MLP neurons of a small language model. Each row is named by its layer, matrix (down: output weights) and neuron, and shows model dimensions 213-340. Each number is 128 + 24 x the weight over its row's rms, rounded and kept within 0 to 255. Numbers have three digits each. A neuron's up and down rows have the sign that makes its largest values positive.
A block is one neuron, or neurons of one layer that tend to fire together. After each block is what it responds to, as a language model described it from the Wikipedia text at the highest values.

L4.down282:175105095123118103165116085113121147136112140132114046131115118124098086129124145122098120149119161140100137184140168156155147102097124140117100150113127100148145129131114123113124141154125117145074128079103093169087120120156127161129151141168112154120131125150081153094139114128165124137141121145167131105116124113089155126078155137092118171079137116127090114129138167167150137114106
L4.down505:097152122145131117160123144115160152176116107135126139111102141115135077173086121149143152147106123130073124131124138139131141144105153107096149146132120096090142154151099127139106132114117129092084148160141109117139120118118121172131109108158105117116168111113120076138096159129152110130159091134151129182152137135124127142094137130089108148146109117148133088152150138082142105145089
L4.down826:114114096148111134128126129111150130142121134109166177134099138116153052087130120133125121118144186117170129122135126097136121171143097112108122109119117157185127106119144152113099168139135143195096102134100122183144111145113083121101144155158111102167144124118116125105122131121123124135103146139075106124161152110111130100127165115092163159129171109129123074143151153158118159144105
L4.down986:123170148106112156085122121158151118096105114161111145122145123170154081137081106115136105135149122125082090146123119148136124161154162135154116153137094123100112152122127136174128149152149141137143119118125169097156118158152131151096137136134142129130126193132129152108104126164163121096120083114128074158135117141117174133124109102148113132103147103130138127125137117124129132127104
Description: Personal given names. Final pieces of first names right before a surname, mostly in cast lists, squads and office-holder tables, e.g. Tomas-z, Sylv-ain, Josi-as.

L5.down38:113141102147146147108114119124107114150145135151149126117157135140125134127111132118121119123121122100124136095143119144147156126122108110102116121112154147139073116096138093131116133098135089141102093155119090133145118104151097159131131129133098114112134119141093138133160124154154098165115151126132155146141126095143180157092103109140121153051121101108147143143104126111109188132098
L5.down770:154119102132160137128106112119096175159137104141172138136086119126147107142122106135152132095163144096125158119101191099157104133104123133110110091123143162158114093108157116132115104117135129140139125139119089125137136118151151110118092102142111107138112117117115157166152121104095126131135162156141133129121159124154164108070155121134120160089108086153146158104118112115145168099145
Description: Before a surname. Token ending a first name or nickname just before a surname comes, in names in lists and bios, e.g. Krzysztof, "Rocky" (closing quote), Frederik.

L5.down164:132100124117102114090157150081115147117139156125154108213120129175125100114158098163090151111131147135155151137116132118130131117182128138159155128104099165128153160113113134116116140147101120161132132134158087149156157154121122109140135089134156105108121152094134152118110126093169155147107110139162133102112144166134121056124156101160116118116108143150116112100130151132151118125142
L5.down433:114134107118127128083106123139121160131137129173087131119110113127139101145172130134146147186061105159133114095121121146144161118107130092112119138135144149120196104135125092133121157108143123131137152137171130098126102159148093126081101158126147108157160114141137169111136175106165062134155138111129155139116117118085162118104125099140159109136139089136116131132088097135159102113127
Description: Word-initial r fragments. Opening pieces of words split after an initial r or ra/ri, such as ra(ised), ri(ot), R(otax), plus digits in table cells like T–2nd.

L4.down45:148144145139131125102130125166149123160118126092128079156121125114139164170181161095118123119133125089128154156126164132143104106115118138128108136133151164122119130104111127144116143121136082153135120147144153146122135129081159108115066117082111129150148128100105136141150115111140139150172110073148137115118085131124160085119123103131120125204110113095145140108149142163136111147139
L4.down146:155120128114171116143138099134152150132138112173137145161141134142113116146185154126081131081117159121113131143137134090146118141145140040159159114110114168125107143118110129136101103070124138127090121145130143138130119154155156134103130136149156130123109130181075130140149138171146100109145137136118137082130082118077130161125125128152125107061186080127126127125132118154096112155114
L4.down1029:119141126152124125115127115091121120096114141096141093137150105126168105164131153116152115098143112131137150103123096164150128134110117140145122089113119129124170168095102115101136154155126130094097148151152127106108142147130173100129100137138149137153137135165128119061107151072118153133114112157117130133105080109147151118122080139165122116140125098129100108140175107137095141177152
L4.down1151:100158149121141150119102140084154110129116136127148136134120163164139102141124146117129115139131113061100112175113151088142188130122132089137136134131101120156166134147111140121156077129137124158116110141171079064137099176134109117140160146153133120113130131067114115131148125089125094173098140091087171127129122122135096145151124160122159148140128066152151132142151153128158142130141
Description: Leading digits in numbers. Mostly digits 9 and 0 opening a number or number group, in tables, statistics and dates, e.g. "9,397,003", "7,916", "December 9"; also weaker predictive cases such as "based" before "on" and "North" before "Carolina".

L8.down117:123155166109179171121120136159154159109158118098101097095081113106122100143163107128123158180116146148133132112126140180095141129116119100161153123108136131149050140134088171158143121140119104079130113096150160089147131109148104103086134148102183196174157137124132129095130114111117120161098110121119129114147134135125115095161159109152113134082146118128128079137163144105130122127114
L8.down485:130101132097184075129125114110095127115146128142151191126123139104169110105123088175133181141125135131116101137182135114113108150119130112147139100136120109148094159086119064117155122097145100131114096097120123102157142165104145173118125088142117123094129088130127128094153125085163162131085117155171093085114155145151121091117161077106131117167117107109144114163129141150112136113079
L8.down598:130120155127100082163147090141169122148139120120140139174133158084133142123181150180109157106124117148101148157155164159116102138159116152140100101110107125158086063109149156123153118124147117140092116119133108113139130151147097076143096134153141166104138116170113114137162161141105127157086113148132087140160137193156135130102156105126128146131129144115121140159107107093153113071135
L8.down788:121135115118139178144115136098115144104147117123142119123099130137115102128119154125133117139113094126168143154166116132133120105111123158136150091146121155103154167135111103149122158126137109120129113153149110132101153114127177124142111119122095108105128113109093142095108108162116119120097145128124157149153123147172126088101146105124142179149090131100101139145160136122148124100138
L8.down800:160110142137135115103146115121098115084118150176165123120109113121151091178124084108140147131120136138112158161116145143130117072085102115119156124112078096130150116123093154121129112125084138108151150110141081157132115146147142099123132127122116125131164092103121092125105118157136129153126139125182125062118145148138126104096131101135156114135126116142108123096166130106138136156149
L8.down886:145146120120156171077109185129111153155143138159139132103076131118130118130049126077159109090067192097135138116142114143138129110091113152103069131185102154143097136112129109122131150081099106106122079152116103120109167170138123122139135140114124156120128141157087135138095157123151114126168113136144158099115137117114086114117134119104110128161116117106150101117152105153146132123125
L8.down1092:101105120135139140124107179140135103170159114119095125121120154124130147146111067107130095107133187126163141154116097139091159082119126145134133133163114123122140127092107128171122132130112127168098102106120093152113156102116113128174150120115123143150120109122141148132115117095111099106144112116167139153144147116131093090065120123151121134173143152113124129125110164094133153089149
L8.down1182:130066111117151134114151148117133082144121140131126126090119097107113096132084079093134154079167160109147101134112093139131125118130148126144049125156148138119135091126150103182171116148159159119140096135155156155152087129163110086140092097136198091142105133127115090139163134176159147164133134142177115137143117144142111145135129098121133145128126085143134140129109131087121121102139
Description: Fixed-phrase middles, name pieces. Middle words of fixed phrases like as well as, as far from, as many as; also interior pieces and al-/el- hyphens in foreign names (Olomouc, Fes el-Bali).

L8.down146:089157095073121156108185139142096113154134119107139100091151117135144088086138159098149112104107134102135098101104135126122144168136120109143108152134107177120122146122169148185124120113160132113122092087154157164071138086138116115098143123107144148110145135077136124153120161123089068137153158183153146143186088147117145156088150110160110086149101150096156140139127140153099155109127
L8.down174:107126155138104122139101103121119088114104130175111154135130107113132134183149135124101107157143110138124085162117103140144146071141103134150146126165151143098139087157144115148095093138154178107126159142151169146134151164105123145161114145140154159095159117124134113143135113095155148197149174132081121127170130126161123111099160125118142093132136112096120097134100077118132094134148
L8.down574:136123126121125150123089134089128087115090080165088135165120133102145142169179128108128131169126130162122105124122109114147134143151133089121135115115144116124181155151167114117115073164167138142113143092136126105097161097100110136144103109152149133129115174104132135145111179130099065117153139135165158130124142132138160114108131142126102136124103148121135164181128158128145149138154
L8.down851:091122136130082120178123144113085143152112105120135141120089114125115099123154112150130120082103116144148136165160148125057148159164120128135109117126136164175120153121117160181125100106130190161137132150130100115137147114107120146142128130158119156094113138145110141121124119128145069157128138070091128150140132164146118144112115140137139166117126130125135139125085193171218139097131
L8.down942:110139169095133083124116115135158116168142128120133153130093140136140125141153136146134181128112131144143152105155119110124118162120086141134090125100115124114158144134126086109110155162132115111149137113117141118130123139161112084131081111164141111120171134098097143145121126142100115132134126104092139166141114068136162123093119106113106092119118088119115137122151151112109142098102
L8.down1002:069130118138135096104093116117130152116109128143109137132141130125103120158110099116166144126108095160145139136128141097108102144107118090120170165112110091166163144157146120136157115150141114125065110116136143117150142136130088104110146132123124111093107128105163136140100145130142130111147113080113134143117101092105129118122099080150138114178168126143110103127175176179112111158142
L8.down1136:107131143115134143150139119088133148147111121130136126129133132156110167148146125085118140116115149109117143133124117107152132114116113140128123123126136106163150107148113163098106174098191161163112101122137130126151121150152127143113121137124145070136143161103112137108121099189113137153097099088114129093132137137147147114133175121137135106147112151106132158128143136068189145091119
L8.down1175:143112121110119164122105165129150131147108117130150125146094085126155122078167166077151113090136132084140113101140136111131163092101117170128158138098157143109121120113130144078128107121072085144120129133130119118111095135137137126146081124116134125150114127073126131144126160119140099146128167132078117123139147121092137126147124142170110142125126112108120126143156120132124126154111
Description: Leading digits in data cells. Single digit tokens, usually the first digit of a number in table cells after a pipe or semicolon, such as 4.81, 3–0, 4,206.

L5.down500:113115108129132176100176118140143137166127117116124162116119141143083167164123126112092149149152127144124119109160060068153148109126095116120119162169167086155066095117150127066133131131098134124136110144116145149140084162098159121116135101140129120165132118153121152153098119115121121092095113149104148131115148136143159067135159134126151158126128159146169154104134124137174151098115
L5.down602:153145122132107095110150143130145107124104144120118153164131124129143141124115157113160111118154134180150145090162098127148151135131142121104151151118152129074087115112172152126113138119141106142135140156113145099153147158113160126122173130126132094082143161097113116155127137103145144136134099164153119121144121093150069132119100129136145081133138164122127089124187132091116096113067
Description: Mid-row table separators. Column separators (| or ;) deep in sports standings rows, often just before goals-against, plus tokens inside fixed compounds like COVID-19, father-in-law, chief of staff.

L8.down67:129114134170075080118132107116147154102121136152158125169164137106143088145140119167110132120149137123121099125098124109109109120121131123131114148131145130121083158115114134152105149135161120126138131103108124109122150134165125125154111112123082126168152072167140139154135101124140101140155146114139133121141120160122154133083112129124105105087088102173097124126132121119130169141152
L8.down109:150136156157169130110145115125119085159142088122159120155098128154192133128095119161115110103126129123129121143120166160128113134141133135135097094149125119133114092105107071150114136127135116105128136133128104121126069141184084099142082109132188152146129141176100160139130155098091132107147100113169138122157168129086161112108134151090129165117100113156136120111145138125154071184140
L8.down122:123148107124156171147123144138081099124114107166113159152182129145125142113115093096080138119113122126140172128193100196131118100120136097117144119161164143115079154146142105140131150157144108134135127153142162119134120101111133141099146131120112105136146170122118116148155096093145150148134146108099153178132154096141081074077139115136092128131097155149117147134127134110129143126085
L8.down356:155129126118105175178120152181149116094120149082141103125122098142135112122104157137138118107143136130132129135152123103120103152152104132142096121119126121148071156107123134167133149115134140127121116151163101123141093169130101157105123181128133154124151096124133132158143189145125134093125162151142142183133181119116156151167176154112131138101102105100133105111140106127148168135108
L8.down465:125124141134126147139185152100114110117136133165109168071110115152112149157075134160122149109172145126097146094100114133136160173151132131087108151120163120163123150134080139126107127109146120111143138123086144164124095141145114143138127152094131166137115143110123123081170082136108114146175100091148134137125150101114119140073065133143123119126148137136139130159131106155149115173122
L8.down603:171110135131189149113095114138145164131166172175099113133172131179114150136117138173111114121134112169140135183106112124137134131119110111169100099099155121194158103100161108115133139147122118116135157152141147157127163105130123138130121131118092102131131100103116138116110138143122140168114170164143101146098119127156140120102117164139152140129175146100136106139125152116139115149166
L8.down735:128119100137125123143136146168093147149139156145115085145094111104136119112158128117163141144118101112160137155169107127095111107113102150107138121098167179139105125138140145165123142141118194093139167130085111110126143140147138124139107142119112110139134081145124072088059137099161141114127139110120107169157113131155105174109132090145109146116099120119061140160144134183152121130149
L8.down749:175150128158125139129082128169123170138116140095142111128132170181137099100140137156126157167151115129186110116165148129127133148154119142159141130100172132161157125139157131101121111164168155111150128119105126085105101137108094134136110148139122114105111131078161134111107158115103155117152158145129137135104114187162125114131120108143125110103159144138096135153147153117113156135085
Description: Person-name part boundary. The last piece of a person's name part just before the next part: first-name endings (Nicolaus, Theophilus, Jenna) or the citation comma after a surname (Lev, Walter).

L4.down769:131149112113109128154163135176136112110145130172110120112137109134140128148090124126119075131141078103102126124103119088110142131098169102103165135133127147162095151129135122141107083120114181155160140074136102144148102174142100133117102102125146153145123138197083130102088149115167121171174095132166129102152142137112114100118101145157121108081137107114110119127128138140138139143104
L4.down901:142136097156142128140142135172139172114144128147177152129157123108116099167120147141110108141119099131097111110124105145108148134152109155136113137145100098115145132095187126130124106113122134134091120173137124095128070160141109104112144086144124096113118152147113131157138111132079130156127150119137155115156124153117124150128113135146166110185094172140151107156162128105143106156145
L4.down981:107133078077086094126141149132106158150119098077062125091072103100145110166133100139130108138133142114174099132129159123140138112156117097134105142143122140177163103113149116120112131108117141146092138125136136143161105145151112124137116135128123105155133121142091152148119131125122085127152178137133108106156149157085124124104127090099178129137133163116116083081110119103123155120103
L4.down1109:117148132139102136132117104099115157108144127127132134094156088112156124095164091119117137137183135155129096153146098113105093115137124182153106152138131134137115119132112136131135118155143078143106157138111120125120133116149093150120088148149148153100118099114151156119102110153165097149143123115143148133076126171144137088125130130083085140137110164158145104119111141110119123100149
Description: Arabic al- hyphen. Hyphen after Al/al in Arabic names and clubs (Al-Raed, al-Aziz), French d' apostrophes, plus weaker prepositions like of, with, by.